config.toml
hidden_size = 224
norm_place = "pre"
norm_eps = 1e-05
init = "normal"
init_std_down = 0.00655
max_seq_len = 256
MLP neurons of a small language model. Each row is named by its layer, matrix (down: output weights) and neuron, and shows model dimensions 80-207. Each number is 500 + 40 x the weight over its row's rms, rounded and kept within 0 to 999. Numbers have three digits each.
A block is one neuron, or neurons of one layer that tend to fire together. After each block is what it responds to, as a language model described it from the Wikipedia text at the highest values.

L2.down72:441508500483463412533499550449456482504444423551464510498462497476525504541526448358523471518488468569474495530548498466474492508542496438484447557474513488538570460469511481559395440520511512489522515494461528550487515486520516482513540490530449514479476516489572514516436504517462439506537514494449445514455560538467510518527543490515497518571509481510512500471600564528556496429489
L2.down153:531493504494573478492493447554555476478447471513434436560471526494523555485466507466493577468576522540486500476474501417389491478493538446498528466550451489565529408498474517547510527540463464440559480510548496441483427563515477450460507545537430471483560464503453558495527500547537454535508495524510501467506511570441498496482463609516506553439548394446541519541460492552470487463536
L2.down215:459473563541472466527508533488470475521518429507535510477479547521511483549517532552472477434522523560502474482429433501497503404606502523510558532533520541484546536443485553517460477502570483516504544486512475501507554467436572493497560494520456487490494513482551504467448496537560545540472503504472483447425455476453529505574448455491394522475534567447488432458516559470491503517554
L2.down306:520511546515478470529518514540465448417513516486565515483456538506503522496428590471532413483552489471521462453529511577462457558537511472492508512508490506542545522464446522507481510560518486472561549547541491554523525513474598498557517424496471488447484514525465462433520500560502522489467466496496499469467546537479543498486559460512506437418496512518506505457469479556421584534501
L2.down409:534470522461579498471498541455514511503537513511525497565571522500532562501530467515589520444424479553495561480494563476492519542601468518527460462456457621555499400475590558479500484440487491456460439456626471559471470510552494504494429475535492457523470494508481518563468490465461507539508498428511497475574484476452524525529463481499570504443456499503548488547455505519533470502533
L2.down655:455477584489507477507444492496493520523444522532505435414526594519536543493509511442538484541466544618477447443453486511543562489527461495447520533496454517524532469499410512560483542499472498465449552435529499520490526467515574495484571455536500487496477611442489547515517525500562453476535514533468486514540449519389470572482451448525442475452562411482478475490608513520454488458554
L2.down724:539463510504441496507490456491540505543581538383504519453536507451511504485472505533526457557511494543441486464508503460469479470510494545511542477456477447533475506450599571485452585469483529519481524536521556459555530482553485509531458481490543533507543455462509494529406457515484572451471475426443481434495487459521528510475496456482539464445495489534431536471446554532485498541484
L2.down857:442609502482485473527525586471510438552508477507495546467539480513492532409484507506505473522475517563428555486517558524460469478562513512594525514512537439518473441509566510552456408497537544509458457557474562504500543516506433495552443497526518454535557512443529460466505481532461534476489541444457430487438512527529544497521470461469576550526477499515472424446515470570573507442419
Mid-word fragments in split words. Middle word-piece fragments inside common words broken into short pieces, especially "w"/"ow" in to-w-n, kn-ow-n, t-ow-er, also bec-om-ing, o-ld.

L2.down43:547510354553520479433499493552553566468500506530483389494476519505539502539474451437532518464498544512582429492513480482458500533517500421489572469513511550483443553566517493497498465449521489566560486519511488530514446525500478474513422544484459383519494434524452496604547474511460504484556560544523527473523514440414473526463548492531522491520496511502565518509495569506554534516506
L2.down249:512459431566526475477554453514504487430490525517465502432461490479445476507451463549560532457495473529489563500550461550585507550469568505514522488484513529588533524568490504509528456505444494496457450571542459443487465562451485499412580479450480496469486479518437507494510488478536411473428560384515573488495481457532465539489563547570469521482497591465534546476558454500513570464425
L2.down260:442523482465450470457517496504480584517511500477494463502462570542480430495414510469581546514493508534507545562517479519524489563543484476490452488590548514494509542478497505503580498522616524451474446511416531540512531439499453541485438444531560487555480473524511488577486463543466483488510495453598495420502521474484480483479602512517555544554526448546515488497496427497531552520472
L2.down439:560512457509493473512544445540438532473431522473555485463526529457486517594515468524427489532492478491559504562481488523492465538489561511529491612534498538529568445448475522507452422523467475489493494479521451478539485528479500511476479514599520533443490513545461555542540474588530521553520459473468570489470494489509490494513535529487536513508449467526478481514506498452452488450436
L2.down478:479523475495533505496477472519497522598503511493489488459548543446512473505493457523415394474540461480467477525555508488557518549457501535505466504472505504522543568467528526502455539555499463507501400466459499515590451509598491506493550508562570448530532533465538494537506540421417494449552492527508535506439458457510508459547523480450430514482483506526530506570491424519477488562456
L2.down528:499589492501510507564491512575514440479470538433483454478508489527475532510465484466531531549506471507501484530457528557489460465478505496555527430545513511559494579450548451530560534417500433505488462485489481573466453583486491457534532591478478474445468464502438491484542412483481473530442507553459544522478478442514485480516550496482453481450404498433520401553505524470538478423470
L2.down715:466610480442524511564490514541507498524434516531494426461468542524458513514512541423488509540495487457502480529523448558559480605559576500517566451545537425504471482433536483478504526538493498518472506479462523548469497434486477521485472466568466460456437472507516529488530459520563482524486431497531514476505482570477536513474519462475513473464561490528543507514517505509530450432412
L2.down751:467491532393520477444476521556510466480481469510514373453496509439443449457472522468527563478486516581560516500469484535558465516503456514588494443566505521463486435528507504566527499522565475446454506437482492483473501448514498470476431500521442538510518553485522486507548484542574491500511505496504475495530474586588544492479492429560491462564499483541509485513518469529554517482534
Mid-word fragment pieces. Short fragments in the middle of words split into three or more tokens, especially the t of Coun-t-y/Coun-t-ry, also tog-et-her, Can-ad-ian, d-ec-orations.

L7.down54:515498459519421489556518406486495542497516522561475545450532460526464449416453513544485415539421510498488517560525539553536501532456515478573507549530430454547488466491501564540496487516521430512527477495476384434513434522555474458451538401516485480547502452527533537515495404435482508482494559417514557516496471490531508442533479464483527509552423544546518543462526473475535548499463
Mid-word fragment tokens. Short middle pieces of common words split into odd fragments, e.g. b in Cam-b-ridge, p in Cor-p-oration, et in Cem-et-ery.

L6.down83:561539424406485514508515518574523481489532551518452567469463514560531515482613494470509527519524520562466519520556509486451494574434548495474490489462430520559521517522505399512483486500522530458513532466500517469496535462463499529514457510519476520519453486505489506499565470457540472467556448502515584495521477555547479435494555453531525545547476584458444512519537559456473465521468
L6.down105:568475476479494500521524478449513496449491569538492558484460503500631465513575484509481521485450582510541479520474448521469568497565381465489455473434528520457507521548463514453541448434401470568497497528548502419556511568427502557538497498462449542544524505493521496523493573436515516489509561485549544532401539501472451469571501473496477426476489544480480467490546482492483535455475
L6.down190:552513475499561495456437541536579393422473532465471494429555530499548529453490524553494523501502522543464511515470515510487531515506525555476555424528511481479469496543492501517501510458524543467543504507558448443449494552523483478550510504548450484480523568568471565484476486566567509472514484501513502496509495519464522414569514584440530459485512494410517516514466454537540472462468
L6.down216:495507450513513501467518475474449532428516481477480514481483440531584514585539430538451528479511570451502522507472480574504519483532454449500536492432545515423447502537477512475495513449493543572479436548528512542494507489435457540536504542478489532487500475530467488507498510456463528410542540499534486513445543532545473469496490470499455485491435512416518460478518523512436574485490
L6.down504:548472460551496524461491437453500478494528549484495530483462469477561502536542446500459510476465524499527503524533458556485492427518439496462506483426515511472468515533439504441528502466458541530495476527527520496539493589455473522553472488468461541493481498512492492511464511448506568467535661488513507545463541515484472465532483483485513515514480515462507510481548536484460541518502
L6.down668:508603549464510496578499452523480537460523417489520436581566542558525546538463549475455450485513454553453515469501531508563484550415542587500463583552529465559493437442448463524519514494449443448527488484485498498524535457585574433525462453517524447549538476538518557458528464510515509466493485501495471528491469535432557527531519499457483470520490400491498452440479501488441552522564
L6.down719:537418473511522519499520532513475493498498485492456538502440445511572473560498506543477499461452596484504481536472481584458503489514441504469492444464580519423485513480498528439479513443524500542486502497493529513511439570448442546539498537452478515524480526530473500551552493442517523516469550516566568539545558532442477455507498496489432499555489589441528469538479522519446555485449
L6.down737:535492485529529488458552457457448467490490541513520527482430459505574430546493452499509527468451627483539520511452509576489521506520419446503492491433555534427475528498476533470499473495508517517491482521528522465538488565470463486539489540454491547520488498523492474545496585467489551460518552529531526518511550524459481447555489503505505510529499558477500507504575540485460517448444
Infinitival to after verbs. The word to after a verb or participle that takes an infinitive, such as decided to, failed to, allowed to, intended to, and some other to-phrases like according to.

L7.down662:540514575562537521537470438525512530532569475457453465517517546450410513542491480517544489546470485500501499564470487535489451419473526456487473477521495518577529510450562431522504495550491454501459483516521559446514427472468533519437545535481524476549605518501538510439496522550502449531486479520538458506581483484512496531570442488501517462472524489521530527557446415509491523532488
Split-off initial s/h. A lone s, S, h or H token at the start of a word split off from its remainder, such as S|ociety, s|econd, h|usband, Stock|h|olm.

L2.down110:509507441567468439523480508504533502445503513465510460489516467512506495488445479553429499457507556482519557556496450559508527476566511450497406514501449569504550543513422527487494456446485518527499496507510497456540452538439531509500382463460448521499476546507462546509624510499581473478493550483552486490539459469475484580473544397535447520494521509430502524598574506541473485480460
L2.down159:581543465496535449506496498519485453504509559499514533475534452465569483512504510542489544576506531487532529533516506492455508461503482470485460498539483575523543536539510507445534487581491486435527494482541431510493578472411517499547482499518466517509535452509499497562481468492528469507477526499502451508496487503456513457493465603524539510563478519408417607555529488443456539488477
L2.down265:488501475516452487562492512521505453492532518467506520523492509513472458488439589500480460507472529569415441522556491544483520472465513533588467567541521472546543494494447508486500509479481483543545496528481431527528512444495493545499488534511451505559502437444487490456490516518553515526478466464489492492561441563509471461513453578410563524548495568517426474506565504571421536563493
L2.down497:496535472499483488470493484471559517483491546541498499470505497460515449566454511473549512491486507527525499552449521436500500474496479533495467430538500455488517456471443540519400446501526515461460469464438520535474427506569517491423598511513467551434527526451451511456473479588521523441492564482504493585495478453526471480503521454469450515455507550571458512457456446512533510458482
L2.down518:548486502528483519554489440449544509496467502505509468476491558516554451494495498482560479556548492438476506476477507531464484477499505511496449499521487455524537485498504510503499534510494456529518462511505509507493501488486522543541426484528473461515541477439374510526535499529534487457534536524505475482460530499458454450516559479443547527491533525449497484522563482470468443483580
L2.down558:537538504456582454503538487503518507450529491427512520484461489457580520506476565512468456446503503532499514542517578520475511555498492546542569533532463555483585492466471548431440496534506420483494418502468475496455481385536468492537535490536544486563532518489467509479490515496485545515477450503546572548458525584462474503497527519401462539515572528551503540534457497465496496471521
L2.down769:486502456573547508551515421539549493459543527459447491530533451550520488539518465475521454524534509517583499530566527483515508552517522520503504428534519427524539455539542476520548473485478481455473516520440468530516482472500529445469481502510469513465534459524515438522489448552445438524498526486490433598586452495481525425507542520533463512415576455541507523486434517554465558574512
L2.down805:533497487462564405502478499429488496532443529543483464561536490429467541537500526480451578446470525497443570489514525500530492467456511522491522447555465524496441470488476465541456527505525492477497459494506519581453420469503515524470495534548458489417504511495532452468493518512489464481533548455490458500591545507481455495543438529504422570504423497474460467473482557506523468491536
Word-completing subword pieces. Final piece completing a split common function word, mostly gh in although/through/thought, also ich in which, ing in during, and that.

L7.down491:518518462434496515421513525458450500498497507518399540437526443523560599488521547476468516486521462532495508511411515504509548511489421489489536501516444481548548511485425481432514574478472472506479526466460450455483469532490484502493484555538515520460525499418562542453509530477514545500508466470462482479498518487513548545503472527463497463492481473501503461549500395519505490535532
Split preposition continuations. The second piece of a sentence-initial preposition split after its capital (O+n, I+n, F+rom), as in On December 5 or In 2013, plus plain on/in and inner word pieces like pro+j+ect, Al+b+ion.

L6.down272:462603486436381538460473490475521500479424568535475474476493525551508542507531541496519499457541472431503485455479528481517423538457510420476437532459477417484447492517479440516510474519451499543511497523462533520502525515500477555509503500571453500460459570504440496503504552514464520464528550524545446483506535524502494558548562566525597478504447531564482536497492399499465538488491
L6.down288:521466393467547503483581567517496519505468508515484475481517487510478483510520500492504557474501514516528544483443431500596485518443491479527530491499479454520578557533446505511461517519532448517472483520470449492516457565460460464430517525485479550464473531504515496492546510488528489472549498494519462477495547564524530565477449549576512521536506442537506467492502459507572516457568
L6.down337:544532479467506483442530525478553546546513536505471558509473454493522527569414471507515527505449512515463487482462581480504508446538463511435516401496494545528458439471414456463468499492486534497465568439466484551467450536478477495486522466554492536482545480438484508464494474507454492499571608524458515479566533556527454462496435513490510472415533511543505505462489407510542520527532
L6.down338:505485455542431578465521440506465542525538471591503480542515498534515459551428480391524462445451507543485542476416498556452498504513463452501532482541476505479519486429536556509492567478465507531490488433452496490464438534530518485515514453514474547517486494502497539520456507478509563522507459514449594491521476557457483507523528456451505432490413510501543496541524517554550463491515
L6.down493:508481522557501485485544522531528475525488519533562452470488543483574538459551492478566461584508471489479522534553532490500439494466537500522502479462516487479505476510516514538448501538473493473533403505542487452468458444485476475441589502462485509473509561510467595474420488486474487494466546447430504559505504514540500505521470482471488472419539516534484507504522418487527485487531
L6.down538:532439556507544523448452497442554496577571506521474450520469522526498529438455450505477460467524463439480463481485557453539472495477562540504464486563456407516441479463554459500439521500507532510474516472512524559555413555490513480498484458445468556460452523546495482491478499532490410456550566482530442578477450494565515491570471441602416491470492496503555453465488510452535545463475
L6.down762:522539488521453518517591466401502571524438482515536509540514520532515537508526509450467436483508505522494494461473408517536515530519522491492555569451507519461548509489441427471574505458511490443551517433468511523519486511511544478452486488525487537537471487518503461516525550497480487459532533490415511522573497558417578521439568435522496503451460451496564523522508508449508420561541
L6.down854:513497457526455546541496505479489486465485551437499457483545489524555537511446472494464471470422498569501605593374508566482447512534587517552510521549481537522505480513504494473450448442447504523560457516499491514475463503461481518531538449475599523502489607417452431485501460525529528450492488521548466475542460578460450489518545453507488490582511511457511503555509472530442478526537
Completing split prepositions. Final word-piece that completes a preposition or connective split into fragments, especially sentence-initial Bef|ore, Af|ter, I|n, plus dur|ing and th|us.

L2.down165:527503602465448394524500512463448472525517445390489448508479534505480469513510431493483528549467446510516510482525537465514499555493502532540435522511506492458503449548560516462466443477476458455493539551452506492519508544510532494505506452524520479510527493454468488498539430605464454501471560403594443456529589474493446545488511534513497514559500403497458531550500477509522449510464
L2.down198:493461506526566497514476541488429494474452477495451515481473429475491496492564514488515485502454484508502481546468473507504485458554578485425423455552501518529486446484491497469513510559473429498446543522535471498533580569457508512542499526490552521493571529496405471428523495543522478490532581559520540495494468536473487478545486458559508433478453486498404524538460449486562478505560
L2.down227:506527522488518516485561555530494541522560499510461539505481541482485523513490459561526502528479542436521521499445459519439482576487539518447445502464516510510517423533534547523560508496528450509485551539485490511506558501506509528538472449581496445436537504573477491509435543497420461431553516549445522483484511443574517431472470510569502440543481492512415463456472445488548425525533
L2.down348:497403546497491488544444474483512582551500477529478499452431508539447528484511470508534608534485481537511507432531420487610518539541523477504506528523450518512499475431433453501428454517520521477519445466489489469518549459530539552440447495504503466477464471458502550522479506463469461495459511548495519473564461465441470527443505472507543572485504537552507575466462490545546491518507
L2.down401:502504500477564526521559509568532460441554547500480450504452476515500428471531585501557486463447542558481543493538521479488478487499486484483539519491536482516518546465504510498563463570501475385514497477503552513516490448540559558559509472511529456560506511515573500501477551445498426512419426506502554419516536451487446494440511494509514544441550464393437526525484559503517436486492
L2.down569:551435461529465522461453483465482498476553518493485416480452526505511550480480514470587559531512474514489485493495515383519549516466452506485475471505495534465416483481504478502558545474465552511458510522470531560535470485470525467437440501430507462543471532505459499451516506534481482517555523516509482490505610467495426601460481469540649524453501426463438499525518537505513547633562
L2.down604:464531483463541440497556525436560492486573567473533471510484466494494470430504493429477477525502488446527493468469577494476526454508478498480532492536514525574441548492499527455504448464583486522469473563472555548528516486488520505448450509460462479456441492563501581495493558501567481467477450445484501528480417418596543491516466516525480495505515485576580501470431512477551526541481
L2.down747:445528505542461457511458481509491522496448522497514470428476493497463453474436563484480565438498503528462526447489546517506506464504532504524469577473515541543503418483430484429499521514512465541467458556468451476522466476492515507481487482507531503517489501417449523439511517543482490428533520482521481475450534543511488510468518513467446439530561495555562478542536561578520485493504
Mid-word second fragments. Second word-piece in split words, mostly right after "Ch" or "bu", as in Ch-ur-ch, Ch-in-a, bu-il-d; also the middle 0 in years like 20-0-2.

L7.down619:568467494560495518541415548483416548512492512500510489532519463565557473535487479478488425512538457568482475457516424443524570523510470512471485494529520551532475459472562505523512464493497488508533527479564445444452514562515537482499419435504501475595512470494527513543510474430521466549550542501478573478517524511411511525536504545502453493526461480502480460509565483504547526471530
Mid-word fragments of split words. Short word-internal pieces continuing a common word broken into odd fragments, such as accom-p-anies, al-so, n-ot, pub-l-ic, conc-l-udes.

L6.down2:541524495512448496516543542448533526464486562501460506566496520545565496484544490476531535571451498578555527547491439551476462483490504471410431496482475469564486494470497462436516497479435538540547507496575512555545471495429483542519478585458505491526528440523538550494513529560550463454530479522417454465426458481554499426440460461568494474592504481430504572503558417545522506449449
L6.down12:511573438523482511482540548444496556527448497479521462478493521500532532483514516504471459429466487478542510493439496582473511445558569588533524480510550509532498469401432534502474449466526473475503487422500500464455581553545493462572474495507518499509472505493471525481556556458531529578511570543465523524507453531529445513552501385467516448496541558500528444439520476450498411489459
L6.down99:463519535505500567530463553490509487519499500495538511527551519536491468536503499547444462497498544520454474514539504518514482469481484526618508485495563420480490372504516477564507472511527488460476489541494477451578585551488465492544516579462512468526487496441445447430412512496498631441491482468521482491517484490489487486419526494473534520450489454535538501499456499379496523494522
L6.down481:510522537479507502500457509561456584525455462538546539546508534514497517552445451587441541494479488530470501559613488525497497546582534489446480503498503458506572533527489521546507501515536511425496472456479471492457473494534584585488431478539581570476541435547515516550542470493418485485504510451477510493525440464499491519482553465515511498564494551546497484516464522455562459476501
L6.down552:506497472504541564501590469529505499476495443501472491533480453528591503537465522491517445502521539476574462526483484530468464447460491506535508540421532488527456560540529512469512491435510506528512530492555481463453475571482465514531497462472429531443471514465416488478484548519472519486501605486474549478547538556480451514506478471477530496492466520480573477491543533485444514509473
L6.down596:500518507483405552555459509460524422450547507501477544553564476561539547493468482559572439477554546482509471416483480568501481460441568509566520473538461478441472502468516533497567523478511532505466503445445519537533522512490464439449602533559495542524539540476532498496499453527537534441514500578499500486451466478489461464500389492462532488509519518535490541527494572476537440486488
L6.down761:453445511511503512574471554523495489529511551498461572460477472552533477534484498502527475501502540487555488471572514487461501485481471537524568506581491496540472469533554511477490435430533574392431491471482470457559549517519513438526484571437484508452515474417490435554597503597522611531418430481459523506540485533436465471491469562476442504482472501457481564511485514533526496518471
L6.down820:438478458521452494472489440536450475476553474464521513447532427554485474477473474502549518555499516511447558515488543608513525492494571524506496533457509465430479402490520476509481592522517500566509461594462476497464462451502481531485496552487456412521506527443446480455490481500577531523430551477540559490542440520504565510499562498472546484597392528492464500475482500550484520473468
Mid-word continuation pieces. Word-completing pieces in common words split oddly after a short fragment, strongest for "ot" in "did n-ot", also "al-so", "n-ow", "general-ly".

L6.down47:544483508472533518548507491479565397524493498539465489545429516541574504396517561513478533522504463566423441510483537394490520554515487483438484550546454453514519575483441523505559509482541511489543513559494496478519488503522507481451453441522501499422546460564556426518478518495475492538515484499460472454485522512560571501468501472491455489455564562416447468532435463494489564501553
L6.down54:473533484518468515505530443502545476485498462467518503542509544451487458528478476466486518438516511504463580516465585518499431539507555588530481523448497432438463539461489542509463521462569530497488494564439477548569507492494463553477554468442500490581504546519498451437470563518491441462505513488534507421560491483570477515505550518552599480545532526526561529525504372489494543517449
L6.down55:498501522490542521518511479536493551500458500590528489526488552473483454606482525492491489531438488548570464536468483537500505517491505498447437552482468493488479465444445506539479499388499532458514528598409518561518533550556481505535508439574503502511523527521488421505535541538471437522468553427495483409555541429444481503469516518509507430482464469524496504502558500509463514544504
L6.down205:501423598472502480458494538471478545530535543486475458464507491502513465508521460521485503452545469525496473465546549497501524512518493488512472557493482486542520484522462502520475496409469527496489479570534483481481535519538495461478494389518392480519477545484494537546448567539546466535478538551495508574580536506460517492503580463496461566555442523448497519534489493484435457515529
L6.down258:522485543545515484498529513474507564505479496536555518539484500547576484608459502525450548502449545503528447465539516531522502427487529464523466494446478475452511474447432498542518462454381520523428509503515446562479520579529467448522547446556466579493537478496485507565504530518499449552478576431555614487590533531503456470516497437428516519508446495466500515524453508523452521477506
L6.down475:474580513550501520399491459475491537505523479503446477548503545497511449480580491467518521483546504537560529552498455471518527494468513488437510507451551447517519524489518458419522508539453546473536558513541509442507529481526531498480456472575499507477523519417472500502478586467549453536443483437575396442489499436478495560432541494490545542477517541548540469485477554400528469457517
L6.down748:480502499507515526513451493467416507602490446542489460462452533574522420499470515509545572526507453464521640488480500529478516557495494524514429546471490478504512576509528505518429473430597404464482503517508466514518539431508408538433560498507471518494576556508535570531499544536518446494484451552466545517491459490488502524454567460570565496534501468514499460477520541476524459480466
L6.down760:508380568466463486548483496456502485510474508509515461528523542466496525505504448508523512494542446594478565502406530525541530534527498532493494374419491482466532447470515531520476555493442567502509493486475507537519476500487460493477451554536522457561496497536567620524468477467545551528525525538497418461602488493444523482566514522482545472529450537550487460529440502513595515545559
Second piece of split words. The middle word-piece right after an opening fragment such as Ch, H, cam or Pres, strongest for ur in Church; also ou in house/Houston, id in President, ist in Christmas.

L6.down51:444547487522513467496453468515507450501549444400550562519457487493423470578500539477491512550456420477512518447457511442520476532488499543563461517527442529632486411474515529581494483510541534483522529508554510512546474519458605471491551514496562454585521523492530512540488472565541483502507504510495494461495432533515465525520493486525574517604550501513473511481526421471514462519479
L6.down118:466522465515544501492474447492491508509462512416534556530551413567451562532493501523503451527445512457451544511543512501437519529563556525537516513533450530485452456466571420577619509503486496556499473502485428502566443538510491511522490543433542485532510497531539494437497467502481453466492464574500500419556515525564453513518473498561535434522494479477496545518490435523472492519485
L6.down164:541405502534508471478513478487512571473500436523460530504477572540495508497506561480511560565411558546487504479472453551506485422492478488490558504536365502517553500605468532481498546486467481487456479488366496443523449460494460496444527506546561461535500534474590441547537511578430559450515571531520463499508513516502477458541444451453500518509540426512451490592509423506502478535505
L6.down195:446513514520530456504495480503536433544559452498456498500473573489352474566511542450532578573453514489578491509435483503539500490462438510558449482581483519528499421514512455579409480537451502521507496567486563521534478465454518481538509536511560473496561496482587474447480468529486501510462504560583418493520477488467465562463488531500604531497535428561441478483502480536512496478470
L6.down401:459459548504490508549589472511553439546511495506544556490509534561502456493564559532518408500526474449502470498435541484421516480550419460467472505564522487512549484518563513505449603567526495458468538509579466503556503484519570457465534534478466488417514527420537485521525499505531512557510496493478490463536468497489539470542384467479464441461570461440497476563526477465514507449541
L6.down427:483489522566516542519518485561526459478528449486468544484507499516374483522474550472546496574449582488480470525492573460509480425465481468597462456588479535534504423556525547509498523516547512521463510510541484473501443490486547395511506503517531444470505523514544516466515459551522536550501563522524480445523479508496499518485404521492508471547544453484464471565512451500505550492471
L6.down674:475486479511535476488482449468542480465490485438581532519456496461508476473504522507560468534492460475552614541456590497472550528517443511537520523499422431534549486480491525594568561583560520465488486563469499496505463509453501461473442482445516460547552515509445458545501525576553518499429500481566478520533543517575417532490453518458530465489554507537436478449430450524471479548503
L6.down705:468485559523557476460461480535494493501424456526520550488543557546528486497520558548492509560439506556488525528495457504456524535565495491459534567553530551511540492550511457524494493502495518404444482516412476523516478436482491454471485476574544599496551531478530474573506491465442506461511478483489476519534424522488480432464543468529477484553507467477526444520490410485552470511523
Word-opening prefix fragments. Short opening word pieces such as ex, s, re, x that start a longer split word, strongest for passive verbs after was/is/be (extradited, extended, expressed), also in received, song, Consortium.

L7.down546:570502468455539432500499553492545426459463507475478481508517426535553523504504544508483556572477554492531526462454574533484493444524527491525462524418542532517423509466473532534468493418523544474525509440478469481479457568507514500510549493577487484504543558512478520473415538543539492488472561516512499489478481549421492484497459596416522407530536495450503519494551398509478453440420
Word-initial "to" token. The token " to" after verbs or nouns, as infinitive marker, preposition, or word start (today, too, took); occasionally " a".